Part of a small language model's weights.
Architecture: RMSNorm before each block, rotary positions, tied embeddings.
MLP neurons of a small language model. Each row is named by its layer, matrix (down: output weights) and neuron, and shows model dimensions 80-335. Each number is 128 + 32 x the weight over its row's rms, rounded and kept within 0 to 255. Numbers have three digits each. A neuron's up and down rows have the sign that makes its largest values positive.
After each neuron's rows, "fires before" lists the tokens most often just after its 100 highest values on Wikipedia text that the model never trained on.

L6.down835:134104104069121178181070084098164152135145093099066112080174134125126163124146136159139151140131108120074096164121144164101098122126205164146132127110078125143150114127145059099089104088108149106152107095125134190104130126136114160130175145199126095134154178149186082130181075149095180119193138172123117129132061131121136160147112087158099142134135084125117142126097071137163115138123105166134162068097168097124166183098167179114148102110115175148138148089000154141146126118145149169108127116092174175111107096110096071132132159176148147196084115167148205076135121111188079166156129146128054143099120150107081152175083156112086139093184152122120183127069151172192146128131124097135146130139134127118100124136137186160083108117091119127150190118094120151125122090124171
fires before: "al", "e", "ar", "ant", "s", "n"

L7.down514:141120155159170141138114113106113105138134200116136098105114134080165092182112134103124092173145139122173151147164131102146210165113108174111161163105141136107093146100137147099171069115177125155173083077129090091115117099086099154107144113146109157095140127100111117152160193099137152161129167147166116150153065032126094108128143195155087115094087180154133172146159112132158117108141099159108142043123098144112144158099119104099114117137126175133105114184125124115142109127126125105096133158140131109182143114128124167137146075116150165121176087130172145149153144142135101119182090163127109145153121129163068091139113140106116128120168196094077207184093145145143206121148097159097105141117063158123183104109140174133188114108115121141116139148120186161152146124084090
fires before: "s", "ad", "e", "as", "S"

L7.down490:080227154123141181131117120142132069154088087131048106129150146104161128124080087091130126198119152063120122121101133145166129126218103107109187106166174151092062157133133107074122106167101091170099143145110096108134114111108128165116094103113134134148124147108150139124162116097191180148100138143135113126094139164141173079169071145076149088146189092168098157134183144138106133108152099134167159158141148110113111076111167161089107151109193111182142108146171173095082153161162118183168125171183108129168159131139172097110107129144165140106052174129105127131135102163109138162186173119189138170185085130162164149132113143056182129142133135163136159151164108173144185114134209145082092164096158104132106170144155102107113110118135069128151147119126116104132124132140097
fires before: "mission", "mon", "man", "ing", "m"

L6.down235:131144065128135115170106121107102158097088101131137120167170076187140152176101114105094132137097149144124132119148104101165067139104110069114109117138138161124163114084115075074121083120159131122126101137119142129143166125155129167084158162073162156134142173201067142186110087133170182082118179085137109135158153127090166150125164086114122129154127134082170102189158140063171094098096080128122125089104125068181118116100156103120062085130130113203155093087118106054125121120151118135166189110082155104162138162114162106108103156111109140151174092086148111114187125157133111112068130104098096185142078101108091147150108176173111117093131147156087142194129140105123148103105108086131107158080136111124155072127110148121112100144157123091158125141098172160101115097140125
fires before: "ed", "s", "it", "tri", "ing"

L6.down167:115081115189084164151091128087129148118129135167084151115116079104121101046141188140133200141074172121093161167087086146151119136141173114139120110117087168131071088137067075110186141125130092197149121120106117130187114101083169103109139167049173139142146099132141161178075139091125123139138111117055102091177127126200118154178090181199141121113149168081130112156173129120144140095113099153109106136143154129112077079070115151149080145162104123112157090099161100078119089155064192177088138123091118122124075116189125172089089116092170124107111120145142056121127126138077172146131125135123159149103130139118127155144116151127131109081125110119170110129086139171161099125124134107109104134146173135121157101080176102127111143149111111088046071111136143151143126121110081
fires before: "n", "d", "ly", "li", "th"

L7.down99:127087144138177156133159100141090124132120181104193108137116122055139167069113093171113149179212168168103158113160153119175149160150136140129133134146090169161122072213205154158130112106146124130132128159127125145166102144113067136208120056120175180123119155186107104122128169125162108076147116129076110130109094155124137121105111134143071084128142102104099147111161128110102152149178141044094193156172109105094128070126148097147097115120119167122141127104205171159099128128086108169123169166153146153126154182071129130170115091142106142107159090102147092155129120122082102147082100145162128127148128128156136131074138115131136124134108181100095159104092161149092160127121101177115162139145065070083147150077105105148088096117060135125060144130133108139106135162145140
fires before: "t", "n", "ed", "ted", "ate"

L9.down555:187094088135138106158136132105144118070114113144133129127146146156103126172094151052048146096124123122151134154137092126161122126137056109128145171175203099129072123126114096155074109178112119071080145098174136121209107152169092129180108137186083110097105118125106112084132167121204176127122137139139126164151131092173114174142083085139139133174145063098145179146118082082105165133107163091130186155160123196076112129120128146119079172150077130135088126123179129094090136163082148070083173111109181171107104069124159115105118144101165105115123124177193062141106171123096153172176125115158101128111150126134107173129141149139063134121141114121199095108154155103105088133096090133088157123171101108136158097150085115101111100113185094133124148166084140120133149069132159
fires before: "ed", "ing", "ure", "s"

L6.down885:082114143076105128140090142155178068144106086176126150124148106197229108087133097128136125144117133140162143154137092088076089142147199133139094134145141114122116113150088138090152061101176145103167137102115166145116104120120132117111118144092106136115072178120142150068145122072139129077150178137163148108109152087118159115121112110120142102104158080061123100167090092132156174134136128104160078133163132076095140128119168140157076125156137163089113096093023119132124169126087125085081153132072153144103122089109157128099140166098129120167145218175118108159166148124101081080107085144104135073141119139169100091131098145151099165100084178143126173133112110139083089114105164106113084112139151086144131092136135184106175098088079197135081135140128104146100188173147115
fires before: "ver", "ing", "al", "od", "t", "tten"

L4.down872:096107146148130172102131091126176160144161125106175111119109091146178134143115113192112104147067092159134140139151162131114101108120172091104140116130162175099130121089143154164132112090174117132161114156119128155107144093127122113145134134144136126167148078107135127147148153100060190102089189090118117108103109106123107132120153145179099143087195130147125173131170111097117145167125129124079164083165159091127106216162112132103123158091128109155155165140210109141163090094179166201143128064098151161094100135138160112129073103111092078126124096119133103115152172110113114181116132100140103142118158134128106190126070122187086061124166133139128120120151106119138225086128196110157112145116103167171135138110206152190081062112103077101162141077069141154197100158116144
fires before: "min", "n", ".", "vel", "rm", " "

L9.down150:102114185098101095121125128107169128123104096089150123115118077165099164143147123187162189129132150096143172210149155053110187103150077161145135129173130145109117131144143135131193083143115143116089071151128142073108191086093179071094113100124119144164156184099157145097158083137193173049081127120110145143205040113153101061186140163163165132057126137134135067110103085148115157162154151132101122078154116115130138139141142097098148148100121128138140132139127103142129122124146145139105125167173167092090129091060095134150181152115104084176151147142163116164107156117148106108112102174110069114131123069104082073097097123093154108092094181158104095076146137116129159137146133109143114128177132100104165140088085159153162180147088075164119146189109159185121170178146129
fires before: "la", "lo", "and", "ab", "ub", "ell"

L9.down551:058154115165129131143143098139148158131116119092093129100151111139116120078126115104089166124132126105139120156149111161164163144119165158158072198140143061126146148100069108145118094114175192122080149104184123098149078096150155055121090133139089155128120100106141121147149153109145150114081124133130112111079135098118133113108153122150116123134148146062184116126125138088168128102130111153126098078128101100166140146113161183168155141182164131080090151107158088100126182129157131120138149089145095123147106128105144088133139117137142088099086183131107078142087133119094088120093111066115130163175141053119130130180138092149127131108163110148142130063167154099099171074112122133161165100164137058176097183102137128174165112143104168160168125148111158077172167150146136
fires before: "ed", "ur", "ure", "ain", "ion"

L7.down586:126217129095115051137085113098182171180156133195102117086132160145075139177110112169106135177082190163142119104131144144134166142191129102193139118114140090058181100149116160099060118177111152150101112107155107111079120129155122097093084166132173129157127167137087102121096128116166144161094111178125108177188121091126169162119123184134146135061091073110074108085138119135124111104124135124155108127136118094104087185156126093147142061108066186143113117136053149081121076148106102095114133130148142157078099137131114108138115090088091152100099141141101159150167192175142157184105110167165105117184162021094084128102178153090129119071162096088043175152118128108076097100143142157146110138125194131112145107118153066122083115143140173126182151143097114108125126155093130
fires before: "le", "k", "ch", "ent", "d"

L9.down535:131211122166111183140113197122129119132063120131143104133152104118179085132143128110063152124127134104143112109110104147139203099107143143131102113096157155090152079104160102151158111189160103065154182127074119131166147099133163118159177136115164118154083106132085113127116163099179142126131064185125158145143120147145142096148080061143141142149194084089150088092115170108151133111150116128196143082088121154108126101124140153121131065185119162055055128081079091105131097105098146108043151065131127157142162089120114130165166169186096144180167102147127202117068149186146121086129154089140130143157109106137113086073085101087111152117129119118183081147148142143108154171117175130148165154169129130138092143112106159083095128115129099158097106138089160099150212093073118
fires before: "\n", "ed", "d", "t", "ure", "ence"

L9.down52:124156095116091138185118091145207115192148130128096106109113094124115116039079152136086083103140109068110136127129144147111093100112126208177084119120111143154165150167078128070218103136136106118181145104129137104129133177087219125123111153132151156149113155104134091161042134067088175152167099140114086084083101096121136095170153064145147114096117142070120135106188158156156108166114143136096141139123153077132123044115123133117089132176132168165124121110127147144136147094072111174123173105131130140137164146107057140154140114136106106114122165119128126098143044129083094116132165132193094139129141115121107151112103105117138074126186103110147082079176150172117124131098113031113125123141105171124148190105142126158075159125112101076121127087200098119172081119114122
fires before: " the", " ", " his", " which", " its"

L7.down728:134067139092084125133091091183146150105095178084140100142206132155156167168158141114136200203154089126122157104099117117154131111125084129117151130098183157188177092158219149194138077123157101138173089109084104120106082161122127157102112114157148105140127124157130110079111143140125145144109096150159156071093175119169133120158175078124128117102125099136132110107167133116150135173227183088110142079092078135088085128089113128120114128103177115148087083087087132128156138170152139123073103186148149156119122075138112113144164153166173106161156151147100076191100161113100091102120150155129103156159133128140131110067093135083121113115132082160116113138084150124162106125160175181131140051069116173059108150105125141126186129178183177156154083177130095068144089142185129
fires before: "\n"

L7.down972:119075153140081098149088122149159094129146138151108125081146121123107124159124059144138096093155147125159179133179118088174115122136172103121133130145112120113100151068132111154133160172182122075111161139104141067148114164152153132102162108099121109100102065162101104125120165133133080097155139194132171162139101122104168111149146164072105121117125165116122138165189118120109083193186129133058142141163145106164169107123120121181127184141149150091125119128154097136148116116082201184084120120158134089113103183110111117079104092174161159089097095113069120116156113095128164147114118120142130170173098155169112130115101153133103149148096085174052139138152123171161042123133095126127078105162106151153142103131110143060171102124041134131125116098110117119154160088132106
fires before: "ed", "ation", "y", "er", " of", " to"

L9.down797:113181067066181164153100151133148126136166155049144135096161178089137208132132107140106134145142151142117127093089097145127195093117119107159121128134125096172152137084174094132075142130111168150111171098159111159134145079093141129108122152149172070119090134126124144148123128143182176154180077129101167126148130055145129111143124101094167126171187165112126142176173136128117145096090134083152124150167128134144116165140157115108128085049158126071088106132255145128172145099127148146133136152126145100145163123177164070101126140135127087143098122125136119135180131205137126110181157145086151121183133164149172116110138172096100070144174084134119135067178166159132105137161083178109129127095127110102189176115091147142133134148151127110164125166125130227151143072121124
fires before: "\n", "i", "t"

L9.down396:107106129116161154112113112123187073107107136148119133146145140142090167060145171182143115169076125190120108132124117140224164105176087118090181122144120124109103107182101109170152170164131089133192146112095180104123122139196122133090152128171133106099099114115123115083186179176067170146156182114183102104065127192074142153076087096090159126167117142117169105124114101161157083132127169153139164166148128052142106204162130055140110134161093168119163070046095091133170139105202133149129163116091103139134173169120086067116106121104105191093110062143109118120136122127088143146154113115147133137100132104154135179136117125116137195137141100127164124139108109124124114177136151132172082165111130124154148047104068132124174121130125107125167092164133139118091140135147090
fires before: "\n", "fe", ".", ",", "n"

L6.down393:101107113164088123175155154125170110154143128102119117137123196137131071167118103140110085102106119149143041171133116160083113104137179148070110067132073154108102106113169135138148106152170095091084202044120180110137104082103111191132148057121113118148084102065125121127166105153176187108170101108122135118155126121139145133179121156111111124104116102119177164158100146125108118120165116130055154145170107096119115111131163144169122118125148132129147126111229076089119164094133072121130145088153176125127119140158160152119133038127196148139159151095151149146109108114111140093116148151128153134227127096152111119110183058080165147109103160172172093075128108099115082061135143081145097109132110120126160143129108166119122130129094088108109092100161145166183150136140107
fires before: "ed", "fe", "th", "ation"

L9.down549:106147089092073140116101106082150121127156099165109148117113089098112115123123186112169108146140161149145120144127192169139103138089180144131099147078138138118148114144176145130168115173139104156121098150089150148064117158125187123160127111113144117149108097122111099180134059120118070095108124116093166170137073153127194163123149137121117131072095177108122120134055114141124110084104070101098113014143180096129109102112154108089152194112144162113157155124000160144114087111117102066124099150108158123063052119099140150141122137103080054101162116172093152057153114136129113178120115164098134148073100081116123095163147144178119088146127101177103198103168102140161175092110124126089132056156144122060128102141167145169148166095127159125142143142091144118111147161098138
fires before: "k", "d", "ve", "low", "th"

L4.down1016:099139130084148165142061195182176106158151144143099143085177107145153127125149139093074059145140104191111140133104111171122107178144137135156134139104249119099137127131159121118118154103138170135101134120234124139122108074154166177097143128172075135100133103118153110093115108056129154128066141156125140156070187099034153100078126149122156088108128154163134117129182118195142124131128140144135135178186154088127101178196152162110136133128136145121133087122161120074137157110087132123136136155153136125196108131055150126143131076097123128150119091109094108112115177102089117092119143129088166170152131077159123131164139099060121119115086171119141157129143185129077124143132166156150087174107124094126156098131096121095127148091132128137146110131100126131126088076163209
fires before: "ver", " to", "bu", " in", "od", "ing"

L4.down989:165145117124114070169137165146190121122095086116085105110132114096106168135150106105145229094126149135125138070120094101156130129130149029151143158150143097102110105051130130169095119135148117120035153095110155119090151126112099107150149149059139126134088135112157089099140138131141141106188149151113122141159083099156096118169130020164199175143115091175176132157077092078140091119169129157115162134130139156142082140091114118121112141183118132140146091060100098116139182122081163128112119191112132119131102123121144144137128108162124143092144114155120121156081112125125111145093093096168142153097151105163127091137181078150154112082180140137146115122149155158040112088110148163206089095104146094141145131073135149095131105124193123141098109106045158141144086090131141
fires before: "\n"